Weights of a small GPT-style language model, trained from scratch on English Wikipedia.
Size: width 640, 5 heads of 128, 80.6M parameters.
MLP neurons of a small language model. Each row is named by its layer, matrix (up: input weights; down: output weights) and neuron, and shows model dimensions 506-633. Each number is 500 + 40 x the weight over its row's rms, rounded and kept within 0 to 999. Numbers have three digits each.
Before each neuron's rows is what it responds to, as a language model described it from the Wikipedia text at the highest values.

Responds to: Tokens inside phrases naming a person's post or role in biographies, e.g. "the" after served as, sits on the, member of the.
L4.up793:590500493397483519461479580467478495497521548491483521538510492562526463491536489514439492477467506491464555553502487580487508598564482503513541517521558529475527439500521480474391500483482548519488496430451477547473570502465478481511566432472541495420552482524529465510552506530477423498533508540574475462494492500430554470524517519484501493494517520533482459494525545456483528564494
L4.down793:460527516486444499469486527467551529432510585433568516537570487464534519535438557533500516483499568525480427507504526472510473521538471445497558501618474592453512460505538494492448483515489492524486563507564536499520512490544505495469528480485515493466462529495505519500470461483501596502507532529515510498530494452508489505496474449465489489447534475570432412511429551461598504542579

Responds to: Function words right before an institution or role name in biographies, e.g. member of the, sits on, fellow of the, appointed as a; also table cells.
L2.up116:477505539467479480469492469462532556436446460446459516452529447534530490445565556570583561561520439463385549484554454519544519518521517553464518513575488450443505429462478482475479489436546508473465540507515482486484483548492453517470465440410461504474565507487525453473536450496466503432480581481443505473514447496533480548507476533565497494522508457481441472492522482471522465522536
L2.down116:550530555531498463477559507407545495511450520489452518571479488459546509503483539492485450511535551461467451496520464519482514497568522524495506519561475498481533491492502513513488498512536483455489487532476488541545506524472485540508473445442502505476504542435554571573554515575457522496527486566491525530480514496557521498504554478555514446485446496549478480451421471558510474584511

Responds to: The preposition "on" in any use, most often before dates (on 18 July 1765) or "the"/"a" phrases (on a metal disk, served on); weakly "to".
L2.up819:499563535468425498514475557555479441475512511527563558490495488560572531479524482462514429532534464594519475444452468537493555545543585487455492503478477439493490520535472452512492508479502439508534531480499455521473503459502460496481500515532519477543574472521601391516516504415459543502504533539474527578547432421517475488504537477482563526530532567473486479501442525466474491453530
L2.down819:482521477491507528515462487534472522497487482526505538489458520451526509501505470496571529528512502467509452497517530578518567509477522502469575530520410466464488444509482508423470450514471492514480542518538508522453491510468434493555429516449499444398500534473507476489523469524513549474525451496504480486533489418521477472500546524436491566509380518475484513505533489441489483504474

Responds to: The preposition on, mid-sentence or capitalized at sentence start, most often before dates (on August 22, 2011) and sometimes before places or topics (on the south, on the issues).
L3.up44:524519470424506453497540471539451476478471449471487468515480485480540486449550431512556472535463429443513497480510594540464463531473537520490471572455441537486471465511509510435476454580531425505534503523563479473445541451500554482469524485472486491474522512487513445473562500517486460507476546413517459490508486477541565486491569584452478477491502509437446557440528468445521459536540
L3.down44:438495554490527497456513514541504425441502447505461525500502492491539423456519484491564529531540471483509476556527505485488442474490506549481525544449498546542548434473508478436556534487477502487496505473484536538500511526482555591507545510522561423435578448445572448449517422429461521550494570486602459502510553497525528556498549478453487490447466512478494491433563476472502430546416

Responds to: The first token of a number right after a pipe in Wikipedia tables (climate data, election results, athletics), e.g. | 2|3.9, | −1|2.8, | 1|7.1.
L3.up2470:499535574531527521599493545552452495487454441519511516451500458450568497528487593472602511471577522518444494533574476514514557509461514522580471461410474505519548487537479489539487459476470486436469451514486454558544469468517526464431551477495554532476560466492523465490509498523472558470458477509466569481475481497439564532524481471497483498514502509548464476400537505601525503608456
L3.down2470:479479483576441527536533456486522515530538467508442475521476500503551537536480531516527486504548477473514521548520489489465467507492520519537474492465470534547605468511392428507475531469540501462475494520480523505613452461538488509480472504482448487542531526525427569492452478508490565400495466535504517485509452451474577571450455491499493468498498429520469455499453474523457540567478

Responds to: Function words like the, a, by, of right before an organization or authority name, e.g. by the RIAA, to the police, Ministry of.
L3.up719:521478561472543501482513534504598519478453457529470423476518578535542451512549486589467544558516499519482475559486495464529515534549509547512501488536502479494529474521497392518483573432521534501397550549470502512499475489532507512468486489500479563466516545470468557454520524539580414454499508465550451539485490460439543427500506525535508453512482474455451502516501507556453461541536
L3.down719:520503417491525473473523539499475478480541529480502531518495456509497513487468542507489471528533444456490392518482441476455528456448532466479500523507472469541488481566480536475523452523529519502495429471540473580475504443514401529510485486559590503441466504450495513428553506515420469492449540482542474533513477545418421491555479446404453513449535500484491445509429466552512486526576

Responds to: Tokens just before a number is expected: measure nouns like height, crowd or audience before "of N", "ranges", and table pipes between numbers.
L4.up1256:450491512551567531481473495468494598487460498537543526489504430490536545485496534544451533472491478488475503499571495501574561473537576492515479493546463480496500504449450488522448473478472458515508475512517474485499467531529528493533478473465461473516499448543492561504531524550447469468572509515572527450520494535494486507433442470526463550502478548485524502476482522459447528541514
L4.down1256:479451483576484509505486492492500516495526516546517477518544465488517468431588490451450467434470469524486497477522497461501553442517499497495534530521539505525469478535470505490526513505540560462568604486552571551438438515538452599509428555502474476406493516459541520527479563478441453472484540449500495526488535382519498506492447385516473461535530547495480483479521500486455579550457

Responds to: Opening parentheses right after a person's name, before birth dates, aliases or voice actors, plus scattered prepositions or verbs after noun phrases (on top, over, lost).
L4.up1583:457523540480501496511543511472525469368539505532584536467447451523512486490525488477503497474482456599433388496430521435472537505533393505484511574476470480515517467498468520472593522519492513436495484449438487475457509500499484489497487505490525525502558508508540534494442513550512501445515536467524532498519457566550451435475511586453515580513513502422561558488524483505488481528474
L4.down1583:473402453417482443502471448489494474553532464545435498515491547478461491502429470526535549607520465468568492483494526513556466542497543542471532463481440512400594448500512505546450540497519512479484539505525467517495522512567482478485478480526481434506507517478533480503447447500513513457527477428518473418532510534544474518528500485546532525602526487464595538506524498551506448490482

Responds to: Words that open a noun phrase after a preposition, chiefly with, a, an, the right after for or with, as in "with an estimated", "for a few".
L2.up890:477518540517529471488465488445491510516522601479501478504468470415509528537522448489583538484474537455505399485550478422448489516518583444506508532457508447520502513490548489506492515480454504492460494523481528489464443486514511471499493419469543478447565506529508508491493536559474513443494463489457488466482497500515571512405523424504467463522463510460497453527564599507528495461427
L2.down890:477534509542467532568509468521473450410478572492541438522581490469521495510546479549521478482536473464466512466507505511503527447538543469522502514472465538528460515457510508516491474522498583470548537564566441585551461549548488494544497533494421514483528475508505531548497507561485461563504501565514493490422520518537546454504478465526517485489527542537524495568517520555497489482495